MLP neurons of a small language model. Each row is named by its layer, matrix (gate and up: input weights; down: output weights) and neuron, and shows model dimensions 160-255. Each number is 500 + 25 x the weight over its row's rms, rounded and kept within 0 to 999. Numbers have three digits each. A neuron's up and down rows have the sign that makes its largest values positive.
Before each neuron's rows, "fires on" lists the tokens most often at its 100 highest values on Wikipedia text that the model never trained on. A number after a token or word is its count.

fires on: " |" 100
L6.gate812:519538510445440490485498512471512541501488497483486536541518506508535473450461515548471479511530507552523491514528514548513460460489518501516493517493515517462512504513483469526515465510503496481468532539512530492477512466508518481479462473514524517503541508457532478516493551485500495470
L6.up812:524498498515524527499460495420490450463510500473466519510536477471477514504501472566514492451482513498515457516500516489506483477532517536509517505505484486479500456536543521490484495474501524479467532513487510517487484506517483472503473532506529520475523439480474496508498518537509472515
L6.down812:454495498480461460512470497486504503489506503539488482476544541513513530456509505511488497531467477517472526558528459540495512482495508544509534508513498505534463502521514518489484550444491514463511514495502502523454486484504461526499500523487511540471538542530471507494512491539509529539

fires on: " first" 24, "-" 20, " re" 15, "," 10, ":" 7
L5.gate62:508504458510548507502466527491536553497482470485521492486500525515511537529507534524530485497525488532487492537491501497509503511509492479522545496487504519454521501478518465538445514504538507481526514502537485505539481479450526515512519480515477519513506496476469518488512515474459482550
L5.up62:500486484506480481459467518502480527484443477531480505497530488461487523512506513523518454463526474543535482486509484503461537523517525468475478494502540515495504516475514456527436477534495506481499507534484497491456495458503501495522451509474516508491477504519514497525558477529485474488
L5.down62:519471499483515498481522526512478513461473497458514494540476467497472508486500515507501462496505513448501496495486492488537549540549473533488526485538520514492524522487494554493457497516498485591477515455458524533469555487534495527487521511477487515509542493514525496493480521483530498507

fires on: " |" 21, "," 18, "." 13, "4" 6, " as" 4
L5.gate234:432481535499524539509469491523504507544505472529478495508489537478509502504513523524491484497505512525463474504494508524497470500483528520464483464524493510471481515523522508486474492457466482496464495491532496525442507499528511446483458514493520487501521549563516455516524485519451507509
L5.up234:517559502497482494486570527513505502536460542500513510499481502511514482497446486518512508506527507492482553496491468503535504478501514526487503514522499502508481439491499528502473522509509558492471485527497535503502495481538492485496523515512517495531500482478507506483501471539516529507
L5.down234:503519491485501478437491486522478530474541460485506508547535521481509503486573527498531567505468480489551479480466515504516498505494489504476529517516493501506504499452446448451518501514488481553509511584532490510483479558527528486486495494525491526511512487502505474571531536493510515502

fires on: "," 100
L5.gate693:513458489530475517450495502504537526557505466516518549461519478511517488483535501484520431495508501542490503518531531472562514512478505526497514489499495489478459509499507520500515476534503505462446531464474503480513476485539485486533528500463539515501531486519504530519507490488558525504
L5.up693:506482494521469473498481492548491516532521500529496500477512492535540476454476484523485486491525488475488482470503545471530525506509491484482482518522503457489497458486484522530497543504483508495496530444535487456536501460478489508489518448532518521487505404519492454474505494499509503535
L5.down693:505531506470479485497504497505541515456478495480498509496477488449486482527518472487485517510499492485507533490448483532517506478507508523476509482531490499497483536511523481501505494522517476511498482503481522489505503480543519464528482509488515519502519538483523489522512567551462486532

fires on: "." 60, "s" 25
L5.gate753:527427494490500501498496501468514502488463491490520502469524492491529527463494473483506499455477490524504467510508487520491512520528506439491506505568463471521472496503499519558496486464471502431551491510548491512523512502531555506501468519476483519518494517510501472475481496479545492470
L5.up753:458519504499472513499503458523473438532529516529493489503524526475498495501507506528463508479535452495523539498495470467513510498500541479476481480521492467514568498500446507475504504446522518514518483507531584515483476450506492509520487510492517482500514532498559465471551477522479492519
L5.down753:495453501511501473482510472496472512492526485483504492480488510469485473490504512508478516444483541540490522510499513502529505519502475495479538486520491525470527500495502496457509506503530502511529512499493500511518565491525543442519487501462489521499497490499482511519503523525539519516

fires on: " of" 52, " (" 10, " |" 5, "," 4, "-" 4
L6.gate324:502486469494500462496467515501464479499456448484463514466503517515555481493532519506536463469511510494490491514524509524509515466465482499488546498546493524502475510519486481515507474521484507459444497515480528519495517498509533533502465476500555500518507525520539476472495480518464504477
L6.up324:520482504499514514494485514490451487505498516491464531522471503532486443540516493541493488499507546488535497527484482507521503526494501505472541491433529512508460493495499541515503502506513520502466490510479524495504525506515507517489506474551520477488492490530509464534504460532515501488
L6.down324:501482487473488478518502478524528490468475525503494488521516499503479539503490493509492526501516440507501506515464517481535496532502475495504530472467516474491488499454517480524528479512536466471492536466500506460490480480509488520496455515531473517459503527477532483538505517509545528526

fires on: " and" 20, "," 18, " more" 14, "ly" 12, " ==" 4
L5.gate931:533499496480494503531473489536562521483508526510499482503486520515493484520467510450512515458476486530491522500458486457523494482491495506528510530499505506524545495461448493485540520488499506474514529522484562523521509480474520517506474518493539510495517476474517472483514542504470498499
L5.up931:517487507503464468468499470465511514489481530511522516491516521496471532493489482541504481484478509490497438472515527523528535540532492516554480546543528502506499484485535430479530478496525441488513517473513469513450483516491494488488504493493548426497507493455503481502504495508482531481
L5.down931:464560501510534521501505479459503509530495511500468483499487492507498463517518517455530528497510464480484525509497483479534475532495483516542476474484487486490513534493532494507513455500478471490488524474478458487528536491486509543457495555483450544518484465513463497502460504478488465509

fires on: " of" 35, " the" 20, " among" 6, "-" 5, "e" 4, " top" 4
L6.gate486:483488488492501437501507496522533442546497494516475561510496531536506478500475524516514492511532508451511467508462487514486483503533492509422545488572492476531505465495503533505541470533485503529492578529514496531516494527536469516466485479508495517510490486516460484499532471478483509472
L6.up486:442472464476502482499502467521542488476516526500518481521511478551439498524482534504477503464503505489488520526476464476497464512518460495457553471491495517461464530514507492521502517487492520481494535504465480538491473488487501496494500452516527482502532507483486483493496515541488489492
L6.down486:477536519487509482479505523483530513494496438531513481494469561500482500480471495505476530478458494492492504497530467516499515529504536550487483477469490505467506475512515475451528516490490532512520521484489463489498519493474456516469465462540481513544486505486498452507462495522513517492

fires on: " " 60, " the" 15, "2" 7, " that" 4, " this" 4
L6.gate542:502520465489534513565484510524492489522497468486454551479534497529441471493469506484505488472511515480504456487526511497540462505483524439459471562476512488507505493497525478481507484523485491533522503494500480468455478486512496485496486462479504502460546493525517491487513471514466486513
L6.up542:497495481527501479561552494496521490513515516549483459473510487501541477475517487504492562461467522511485527485493477522469479467533496450483495461525509475503491470506553478500461499496453510517497516498472487548539495520489504486513523523517500480494526489504528539557518514456525526474
L6.down542:518500516472561547467493486500460560563459519529495482467497515472509516503513490484529514528516461499489544560473525516518529568498499499497482478453471522500503519454478453462520485456524510525486517485520477490529485509485532499531526471486438498504507516476466485552497545567485510508

fires on: "," 99
L5.gate1526:555477434481526465485473515517481533551529474468500546473502498488529503510501504462519467513505460487508506502505554503511528505512507487466502522486521520524511514515472567513488475499508501499500519471530440527528511456474501486502442477505459471506510494495475507452468523536548511480
L5.up1526:490471521496505504469476537465519509501475522510491487547478513463503475485495484519501519470482517516490465482485461500522494475452488484490503484513535507509511507497499486474518500519495512486469485455519542494507516449457527496501471483492503535519497538502520480522515493515512452502
L5.down1526:514542454524488464519511483474496489446470529477512505524512502480468510493537481505532488527474486489521508508447523475487502546560546508489446500484499548550491522472470488487459482532479523520542483486463479531511498481495497471464515516506489512458491522511495523524511473471465508525

fires on: " in" 60, " across" 8, " of" 7, " within" 6
L6.gate557:485466488492483464509523485452505491486504468490493517489538550503483474526504486493504452514518477526478509569517466510491538487427496520503493517526470464551536525484498479488511507505501513475530508496510494495501468495481515503478513515470520475515492485493540503508492525471499488497
L6.up557:475500479526547523498506494517477468503504483494504491485472476508525516500490516499533486524490494522531562475503472469509534498497497507489553462426491489495496478490523502551526517478526491477502503503471498494532477528460529519461455466524457492485513533468501444526484484505516509506
L6.down557:486482528512479495492507544512496508499519518517495483469455458507461523540518468505531569452497550492509490491480515466510528513510491524474530494515510489496509514520543509423503509484453490467546468495525506534487540521512576509518497539534439498492510517521507500498478524468510439481

fires on: " the" 90
L5.gate152:487484470496530511496493504494471494558556500507471484486493545493464497512506510527505487459486497573506504507488499519528516466521471510500556494487486464524486440524476507514457464495470525543452534512488488499514503524499495537551447502492509519508468501472502483495507497451473534487
L5.up152:462458504495496506486491484508513520487514474484488502516522522531502522504510541516468506511484498553495492489492495524459496461521481499460489519492502517510470479558502510525481486497500516489470506506448474534484535479420534480545469476489534450498484509525528469480523485469481507460
L5.down152:537457505509437521508508527501522592532534482523473454507543474485471525527496501514468531462488478548464518493520534489505485510485491481487508503499472482518500505523500510492490478475492476512530465496512480522523490531537444520528489525475491502469505498482502457514510516546504481481

fires on: "h" 32, " Mar" 15, "l" 11, "ul" 6, "s" 5, "k" 4
L6.gate222:505515485472498493487519460508518490461461522517503517480491536490489491498466488518523516498494497506519521495488483512532487494511525558508480464487508488496491529497522490484488576517509474508485481460495460524476466497529494486519541555532501514507472507468517516479515470497487495485
L6.up222:468549509462506526511532475542497488518490504477545525455485491522513525504490482495536502490461483511473550543499478519503490503501508500503511489457531520486481528507483505532498484489454516481479466539486469486462478485529540533528496533502503483516485517489486487520547515534543494510
L6.down222:549538518486529492492543476486539510537468521465516541495502512499506494531501508505508539532471515488512532471468480493541463512486516533486499493511529512503535529507486518474540460463477508524496481542509510477503448518483482483527514504508505517519519500551492514477476473508507479495

fires on: " –" 21, "," 20, " to" 19, "–" 15, " and" 10
L5.gate1415:526512535477551491491458501479537494502514501509513530531500493497489486507496531481547488501492512523489476483496481526524474468502492502479452520447486496472494530493508460502527504505519556445483543472517505462497551520475500498519478537515537482507525534507519508534535554484459512539
L5.up1415:482499463479512506493500512491541503507498512538537486486496506487475480480476487474489503497474498500466473508495509485521531485542517500486543459496488471487469511497485453456492518517509468491521492515545511503506522490523509480527480500491470476509496537522446484480484526545507529435
L5.down1415:504481512511494548504515457505504549536503495524507473488509449526527499497477523474508490506471510509481523511529513432469468505530507520471531503512515483509564524482482530518516456504486489505499470507506542536500522529505512551472467546524481524484518511498507515495502515528481527483

fires on: "mo" 22, " Mo" 19, " Jo" 12, " no" 7, " Chal" 5, "k" 5
L6.gate550:490512481540507494515497495498449482528497526492491501523547549537519482491510541468475527531511512532484493484558524534440462462497480506543495505465534497503467478514466480533528467525517485519470499507458475447466497463503470480521486522518472488437490464445557504510510465470452521479
L6.up550:516490496534515505521531557543513563494574541483495487521546479486522513509505500511483476506486518458487476511486500449532485489523528494453461537486508450505519489529468527562485489509503483484454446501482492475460504481506522485488477509506458500495470499482456484530514490504482529435
L6.down550:517501491522561529536538533489445476472518513497481461490516477554528470495553504496460437460454496467457472478449495487517512489497506462452495482504511495452493517535510506494524515515493504452521511496560514541456468481518511522493506506439494536489561475515515498486512507483529493463

fires on: "0" 60, "," 13, "5" 5, " " 4
L5.gate459:508484523512508498494488516503496466505475528508477533484505492527480493465524496482523449462534504540456509494470483500481491555530482477547519525510532510503451486496486492514461535506462508496544463457519496501518529516507521447507478502491460517505506496505526487510538556532513448495
L5.up459:519462506493516532479494508502506465477491517527475511517498497488499487496474485535488522483492494487488492470493479445513513548535482477536520449514565540492478529466497501533480548501514474474522516526522479501499516489513499511462522508487503507494554497458485500516506504510528516458
L5.down459:521515524542482512506537481491501483509550513514488491491466494512537468537536511519522455503523509489505520447507506474472484498543505511511516483526512468473468456500525529509482518505527479493489498546479498482467517502501504489447480506510502490517490439490522514467538493481567475521

fires on: " " 100
L6.gate1250:477472453499497521512434503469535526568490499510460573503494525512523457506510484514512520515535485481501477499493501543541493544489439474485443510498491463517494498460483495481487456451493525540485527506490479495482478527467508501465491527489449539532514508500486513478492489510497496508
L6.up1250:466518506476524484535485509478511509517474518562500475485472520509495477523518503508521513487474528474525483517525486498520479500525475474497437477511438475513522498531498497560509476493528499529486511504494492490476497485530455452550497563511489478482476497441503531506501466533471512446
L6.down1250:508494475497497497532506491499520463493504506514462478532491513490506489523513479470526515501500519488490532512495491521493500503477500488465428514488525497515493488478471475497511485489515500536477490505498522504490489511488506496486515459510501493503532500491460494513493493508501475487

fires on: "s" 23, " American" 10, "'" 9, "lu" 5, "Critic" 4
L6.gate1432:473489462529512497480525502489518440503544545479554525536489468501506515470486476448502485489458491494496512508509504490528517495580515507494509478522458512516495529464506544521515508491497494507518535529441540515522508538508483474511511501539504466512525446497539539490470478463516511499
L6.up1432:487467464545494497502531525479462526455512494510500494476454482513472483485520443452504464486482491529492490511508526516535529459513537529508552493512479479563512490470485506504517525508476534497505478510495479486468472496514453494527522517487508517552512524506512469490498506526465503497
L6.down1432:471488486503497500502506551530510445508561529520494572487486470521480513493571484491523507479518502492478499439526475477496474509474503519506526513483466491479515512540533502532510492459521488498498517469482479523457500534502504536543509464494540481446487491504493507521510453489500505510

fires on: "\n" 73, "r" 17, "w" 5
L5.gate1192:526550502475482491497477487468485517527463557488474533523499510507519497505500513497474483478450501464506501490509551485541515511518425511502537524543470517555462446503490524523482527513504494508533471469497504503522513485496515485531480458486477449505515462528486496541472521502528527526
L5.up1192:499489521495480491466482451481521507488495558502494527522511487518516508476497474486511486472492487474452471460498531482570529527530455510499513500546486523505499444535490500526476516520514531518464487467541523477509502475504524515523520434497501488501482475503505531491471474522500485495
L5.down1192:513535492492517546517518501497496496488498526499481494503551507514491549481494473485531465526471523465494497488526498507495513520485452527460503499534512531540485514481504506534442485539519505506426534477497488526525523488510531514504489508501553487506503520513498508539501507513491501493

fires on: "d" 70, "ed" 11, " Ed" 8
L6.gate161:493516511541532473510498496488523512475527518477519494510506484526495485495510529498451530522512485473500494510521495488472488479459498490512473498513474490505495497441480500492506486508465489517511516505536528487529503527517469505510544464513497488501494474535491487475472500514519529491
L6.up161:510490543508478528488501512511508466518514535503494484500500490532542487460485508468476473505524508509445485510528523486534516484520489499503544483497499490488509484450488496503514467492476486503528516487492496503507483515470533486531487531516493475517533519446493490508511487503507543457
L6.down161:520481511482491479482506518502517506505484507500502503516497471459478507498508515478490506502498497544486463494514537511507511543520454493534501466505522500458506532459582492489469453495484494505459484479507498493497485497507570480560474503521499537511534548481489511534468523546522555524

fires on: "\n" 38, " \"" 31, " one" 5
L6.gate1002:470489520515528524476495492509512528479495521463479480485472494521450461458514522476481528517488486454495507491515534503503454520489462476486562514507475573482511489528488498498516501490472480511500536482524469488533531522543475486495453517473479507502510490503496486469467478500486514539
L6.up1002:458508510442492497549521506519527509501501501492480498510502505475472517523509517517502495493549474476535482488499557479568527496506482489536519506504525497456525524470584486532493503483524497504471500465517509483519504485516507525526466483463515500525470514488497500506475452516497461475
L6.down1002:467496514477501497532450540526509498488511489518473493495522531492500559511495561514473509499490480497477515512484518483521536512475502518480505518473504486501454452529459525511492472469488488512459491495486540532495501494507518485524472522489499489506522470538532500510460511491498501522

fires on: "," 59, " and" 20, ")" 13, ")," 6
L6.gate1053:500523483464494509462483510487517463482433494486510535506522498514488506492519510547490537495500507534504531513444517482505471516498469473519503488479540549552509491460472471549500496521509540472471530501504528479522489529457499477502502499464495479504525522507527501499503530498470465516
L6.up1053:515526530498469489490485503487508505517501483514501528488497488517504485499496465480527520503476469567480507496508510498521498493520485500503515514513525466487466523514478476505481543520484483517520506466540489524500503535486497504486431516497510493481484565517478500506511446507447497515
L6.down1053:514518545486508504517518499500503518522512501471514500494492523481523488490506550481496517453478550516474547558500502487545509513490486537442493526525479512494481494443498538449537467510489492524500496491495527534478528469483485492481473530499492477523510498503468526510527473510494491576

fires on: " |" 27, "." 15, " is" 10, " was" 9, "born" 7, " to" 6
L6.gate969:517519558538492483486492505449485490511512509500497487516548487511546501507489557538479531512478517486495482498450480485500504448519519492500490546502475465505550483486530500507519495482504498474489479507486485505525482512522508535509495467525510476519506508502538515533485477451496435479
L6.up969:498498543503483520496499501497502526490478478483495516476505518490499520516493463511501530478510483514506495477487486510513501466539575506514482507495516489483502503470493522500496465497501530474529525530506531497477467512559479509484483495496534485478525495491498496498490531496487501514
L6.down969:491512513501522501525481516503466443549479519533490502504484508513523553475511500510476484484483466510495467516505435462443535486509513505484536483498482503507517508510504487469519505494512524538539470502499481483480504477496489527487479516482523534478514480486518507490516572513455509517

fires on: "," 98
L6.gate916:491513477535507477481484503494534472532504512496485500495496481479517498488488458482441533483475509495528470483474504510549460458495494501492508473512496496541538506469545517487546453487514524502526479483467499450480543520533517488503476473515462529495531514477505473461496526525458519522
L6.up916:512531523463526457517507519436541534508490527504525475510511518500476476530510520501486470523502507498487505504466497480532493507493504532538514496524447504504478475533490492539540480499494509474496488475481500496478515476540483478477523511476506505495508495487533465518536487511480485522
L6.down916:487474515494517509527468510505482507475473504504546446551518502492480499553523478502476448497451516464500514467504511489468501465484484457515507481556498500479450517489477490519535435539512552510475467499492530499510471492478544484494523513443499468496517499478548515458517520454484469473

fires on: "st" 30, "th" 25, "nd" 8, "rd" 5, " First" 5, " first" 5
L6.gate1485:531491497501484537490516541504470516513491494490502427500494479529501499504493451512514493496475497510494480493495515504491471495493510467455504533486464526545467488501529480497513497496565501499498487533490510519491493474491488545506490509472485538508485491539482521478501506432480489464
L6.up1485:512476496539541477455543509518541498496546470482504476472544526479488509553502480488512465479452473479486509460518511572483548503529491471452480485475557489501513476495508497508489532469509469519493482511484498477497503525476518543571514470488491513468506505522484525485532469488429500491
L6.down1485:552454476542458501459512500482513472491535470494513515476529457460479495506483482512535513466551471493485532458503529475483541479520469459511512467510536509483523536529455497466520482460485482484514442504491524501518518528508528505511476519496472526470473510499517500519497513518506506445

fires on: " " 100
L5.gate450:500527463482503500527461524562506467527496481525521491509489520493511486433478482514503545481499489505443518531477463504524516510491468485492466537484492492538447477459480483493503465515490489529464543521534496525505508488552511521481523514549490484487503504505459501492473501541467517512
L5.up450:466541449470521485507504509507463543533462448506506511507510528473525476455470520498504513465517528520494508508447497512476542495457481484442447492473467463484477528477494515527437472488456505482472513515479476503518470446556514562530490508495487537478524500496498526518545487514483502489
L5.down450:489483479480494545496523490543514508467491476511494483500473516495495491578529504461519498499468526507463519473529518524481537496486530493462435501519501475481529488463519500497527523543523519526516516478507494516521464518482536509476522509494498473520494546539479504515487475502458529524

fires on: "|" 91, ":" 7
L5.gate1529:470524486508494480491525500505568521479495501531480460510497480501477501505461482516498508542529508494511483517485478530474492519467482527514494513550469523489544467487519513514483494516489478493519495519476501502485508477492494463521490487511496497519505507531484520513460490500528513496
L5.up1529:503512482529524516499524495509517523530486471505506517486476520513487484489548497478497498507538492511514499458545502471509514549505538520501478489464502474496558507524532456510468508491484477527515431510453480494492518471501502517470480499500500482499520485468494559496498466504476488523
L5.down1529:467476553494480493436525506486475476530497471543508506473489515498539486498513479484469516486504484489495539492506483509503516531484484487508511484508516470457495492534499519515470497502522492535474481494513481524521531511485499476506530453490512480508500524542489490488479492501512496513

fires on: "s" 26, "," 25, " his" 9, " the" 6, " its" 5, " friend" 4
L5.gate941:469505497474462506460529486497520496499449529494490479492498497464461484475503479568502528499519498510494498482488505548546562522499460448512512543504491478481518482555501519580524486486493497499540486512479500515488479455485548489496520500505519527494528518502507433519481546496507526513
L5.up941:476477486523508518501497508532491503511505482508462460512481510508508490507494541467537470518491462491533488522485477519514531510550495511488487509479505494507503537520530451516467538537471508502556527465481508471518544500482499421547502470509513472466514478504515493487535479492489485509
L5.down941:472502479513517497464509513513489525491519489492452528477562496478502537485442473512472514482498487530492520512448528518537526492509445466489511510510515492524512472530525514527501513484510482483464506490551473516472448472483519500490523524472499516475490514486514468495512525488522507485

fires on: "." 31, " had" 13, "is" 8, "ig" 4
L6.gate1278:439487498481491500494502495501481504509471508534536531522501538475496530478521545487524469506491537483491508511491494480524516495480537501473511483518498468482466477507494487507464493461483506462530497523464485476498545518546502518508466458552479474545525477499515464492482487488494508464
L6.up1278:479475513507496502473503472513478489517487496511531483518495489488540559501471514494522490521474513469483516540498487528520499497497579444469499430557500499521526493502488456527530502443548537492488507505499539517509498487439481537526474466477524538553525510497510506476489460494472493506
L6.down1278:500525471515503527525511491471508512484482488574511506519533512473519512535565532492503484483507459488524455501489486544493499534510488506453483499517479519475486482497498517513486522513518499512518528490489490495497545477479489531523494526521550481485504480520521470507500508495482521501

fires on: ":" 38, " of" 35, " as" 21
L6.gate1170:478500477512507538509495503499505460485564492431498502513524454536524483481520465494487447506521485479519476531513485539499512524487481481462491511555511513514503450469492495479480508508505456463481488481510491537532499496530465482468502520477500510532490500543478511460547546524467523473
L6.up1170:526521544463502473482511467511549494525518484501457491512530504502510505532521493557496487481490505512494513523498483520530522528502497490479515491464514503487518481482512520536459480529495496509496545470491503501551497465508534528475512515528475477500495459509507494497511443539516469523
L6.down1170:513517414519471523478518553514460489479527485512489473501494481504486510466467490493509508463488472550488508506508523467465528482513499503511519509458477495492516479506510515533433481502517486497518539496513474494506509518499487505487482499460474458481488513517509474523512461516472501511

fires on: "," 31, " used" 11, " of" 8, " and" 7, " as" 4, " using" 4
L6.gate454:484496478479489490517489488531464447487531498506456511495545492496514531491496483549475503443547515473488554528461500499500484526523494451526507493512482482499508486501518488483486528493527508501488480466507546480485455497505496496521518534489466521552463522501496493465511519521539471464
L6.up454:550464487481487537480505497493468485487470477521522479473501489478546501511519457550473456489498511463463475483509519491548525535460498498505502516479490487505525481514496520543490465480525472474502475529464502481551492472527527528463502489491477547505488489491553492508517492504515470439
L6.down454:467510482486508460463513467482479518511509497517461490460517479508502504519484528501498487531515462469490497532511477521478557509507476491476500506501483502486494476496504468534454453498514503475538525483478469516521533498525532451498521487493489518495508471495540541496497540486486477481

fires on: "d" 55, " end" 10, " Ed" 6, " to" 6, "ad" 4
L5.gate852:550498482547523544525462450505502482519466501523513523455499509515483461458474542501478479545491542487518467515501538496495495456508491512492471489484511543523502507512501525500520493490493399501520473472481502487540495452544517547476524494497475533463493480519536494472505495503460487486
L5.up852:524491505547511481502517509531543505492519498464464532482552493496484492482473532506455474542494498480502433535533536482510514479511496499539468510542496485510491523428513491491517479535464485476504531467536562440517485561468498474484532497483536507522464516545509485507509491498497492486
L5.down852:492535524504531490479502545525489484502527522527523523510504537492478497520487508528497516459480484597497509539540506515538466507488463535489487520488568529512457493501502503503461489548487472514492516513526459453516573511495533479502542488517477489473561543495511490480471510507507510478

fires on: "\n" 69, " another" 5, "," 4, " an" 4
L5.gate301:497495510488508508460493509491495539473493500507459529486478496521440497511537545510486521505481500497501531484545456556500534504540515499494528519506517463472538508483517478513498491487525489506470488473564485503497508518476497499482454473466464481486438516490528519478469522490527507564
L5.up301:491514522493514492490483506500489523502462508525495479501457545490481498474479497526513470538476542563481477514533519510494450498465508514514533504502504496495494526554539486511484468521512450453529510498507523446519481451500517512497475515491484500480479524543519502494495534510461507479
L5.down301:474537529491465504531490471568476544529550501509502514459522476477475471537527471437528525450508477483490488521500500526539469512502490483504456475487514535492487489470471470473503505493460510534489499533518509494510502513497535497479546492478481518518493504544511522519501494513524495514

fires on: "-" 44, " |" 14, "/" 5, "th" 4, ";" 4
L6.gate1192:437495566457476484505507525497504526497459501426486517501529470539479487438496505504461471474490510506536499502509498510490498532490493523498463499554454506496510525506507483497476459519489485493515520489516533507474511488499509482482501512514487506523473475480502491488483496526497527522
L6.up1192:503470496487479524506468482567502501476491494485544534504506466523530467509453526501528494522480509509453525488509521497466493527501514568529554475522520522474444501559510469457479494514499543471481502500500569517508512520503447471519484510555467504487541489537470505543472483497503511490
L6.down1192:483521507478506498488494473520502490492529494512518489539498494518531499500485508492539521549501466491498499494497467542516513505492491500435499484528488520479509500526498479506522469535471496458519507472473521529522527516460485483477560529508520493490504523498487480534458504509468511474

fires on: " for" 52, " /" 11, ":" 5, "-" 4, "s" 4
L5.gate680:532487505501515472483501517481492474476488450546488462526468554512515532507539508541467502484519520519493442523512484458518517523537521494486492471505563520512497484470486536524451502471514409527456515489481493501480445492469546494491512512497525520495483513501504538513494491514516476492
L5.up680:518470503527566510475520557457468511492489436515544484519493497539495505509532507508460479417504505498545509514557499527502508513509540508522446514501532525437456503481485498495481482509512482526470527512479503476467491449521522499476522527496491526487525507463523521556436524519496498460
L5.down680:502491477495563515476548516513471510514519485526505497468518504478469531482518532475495517506481506514454493524454543526505480464530543467506480494471490477520497538517492510508483505495527482510528527489497493466482534495495543499479537471462468480542545535527538465496472471468480522489

fires on: "." 63, " " 6, " U" 5, "'" 5, "E" 4
L6.gate274:506496517490485498530482481496478498501498519507532492478485524499534498489503542453554528496475524476471497529509479507486515500496480522548497597472475500501483500532507529492518512508533491523479507518537510475481525491541507538527508487514523499510506485502505471492542509539497471510
L6.up274:463473540469507462415474459534516503529515517491516520466523513478561485463469520496520489515557508436487531509473510505527494479551503476474465513490470500540514507489551520496535527517514526480510534493522539491493545495475525540503459509495474473492508500512513496490549531491499512488
L6.down274:488529529447512468516478538533480496549508519511524499493496453518475509509507503551523493503474497514431504467448451510540473488495491517527545546537536479475494502517514500488489520532516462483536496509531501475488472493502530507508485527514491535485506496503487539497479503483543530516

fires on: "," 77, ";" 13, ":" 4
L6.gate186:526472435466490540508487503532486508479471435510528483472474439488502463481546484507495507513505499471511473519527478516507490492461516481526544499526525494516534500500528520511488491532498468504464507459480542466505505498520523467497459496489470516510498543480518488484476491525467496480
L6.up186:529472516531509479504543527477489501495480498493544509486522488517509465500486492528501523509526486490485538466492534494516482483492534484531485480507493505471489434494523531515488508490494462514522501469513466488432509456498465480462487546520525491533496483472509472478490416507535461532
L6.down186:464506495486558534449486518512488480479526509485482520494487507479527536515480522489489515474512506528480492526532502535486516563488503484511495466551501496476463519473475551513493530534544484510510479511474519545520463519473515478536517450496467498523544502478551476527537511500460515506

fires on: " in" 32, "," 19, " the" 10, "5" 7, " his" 7, " of" 6
L6.gate1410:508521557513557479542485530495501483494439509508484536510482526499493527503512488491536493482542494534462487522477452512428508479563519505500523493563488508494481534484481515529469504553494516509497509508518514499477508483496494489449492501480503474480496516449542478485424474518526446460
L6.up1410:480465499516535515482505562524505487509508535487498497443463512500489453503522533501531517526497482511480530519528523429482501519528485494465521498509497474525508538500541509491490505476496488519519482535454575497492522534447526452508494450528494506492517513500514501456489457510517517530
L6.down1410:534497450470480512520522522510470481522548485491468547480513440464509464514496482487466543494528509474481530541485497473512516491530514471510479496547490491464481496502486539487433494470521481505501562490521495464450513471521525495518509491498485504506484513511485513551503516493527483566

fires on: "P" 26, "Mo" 15, " Mo" 13, "mo" 12, " Po" 6, "Po" 5
L6.gate1253:508459485533520493479499541520493495533482487487492487481477474522462478509445497518489482504521502497508492513532518512479506526494531500534478451534524515469510455488484493538523529541463451532504519516499531507483516425504490492503490489547516492525508484483521492502492482456478472472
L6.up1253:490508487509516481497508501462508591509494490493487469489477499507514499501504484512504475530502502519512481465533487493535502477508468448487486531477475503548497471515492512497533498520499489491509491501503463488482517523502522467514509487497482518473486448519493487576549515441467512513
L6.down1253:508491464471499500475486452490503521519485479463476486472466497456520514508501517515468494478480463518464489491505533483515496515515541424535503522521511491467548499470476462477518482524509456499468462503483501560493461502501501443487491536495489529485511445507476485491557510508480496487

fires on: "s" 45, "'" 8, "ki" 4, "d" 4
L5.gate1198:500534499514512473529516469477479513505527498490552521551513491504482482551513494505479493510487506492503497530487513469519539516505483475505491508511468480489507497491553479503507518488504501519471542496495493456499491497509511513519540462536480454484489467476547490460485525516508501489
L5.up1198:505509513506496487483495490480481525493502553467504525517494510507512431470462472503508497525474498523458526513504503508505488497529525475530502509468490486498527485471512497480519526489500458509492570508486518491505506494495521533484549507498479466498470500543490544482506505546492521513
L5.down1198:547506488487549491529494507495523489520527499506482527489530479506495527503482504500535517494505508568518497503532524525552471468494553550515538487504495505477469535506522523507499531492486502501491461509543536513480448519561515516501507538479479510478510558537467450520508475469473473528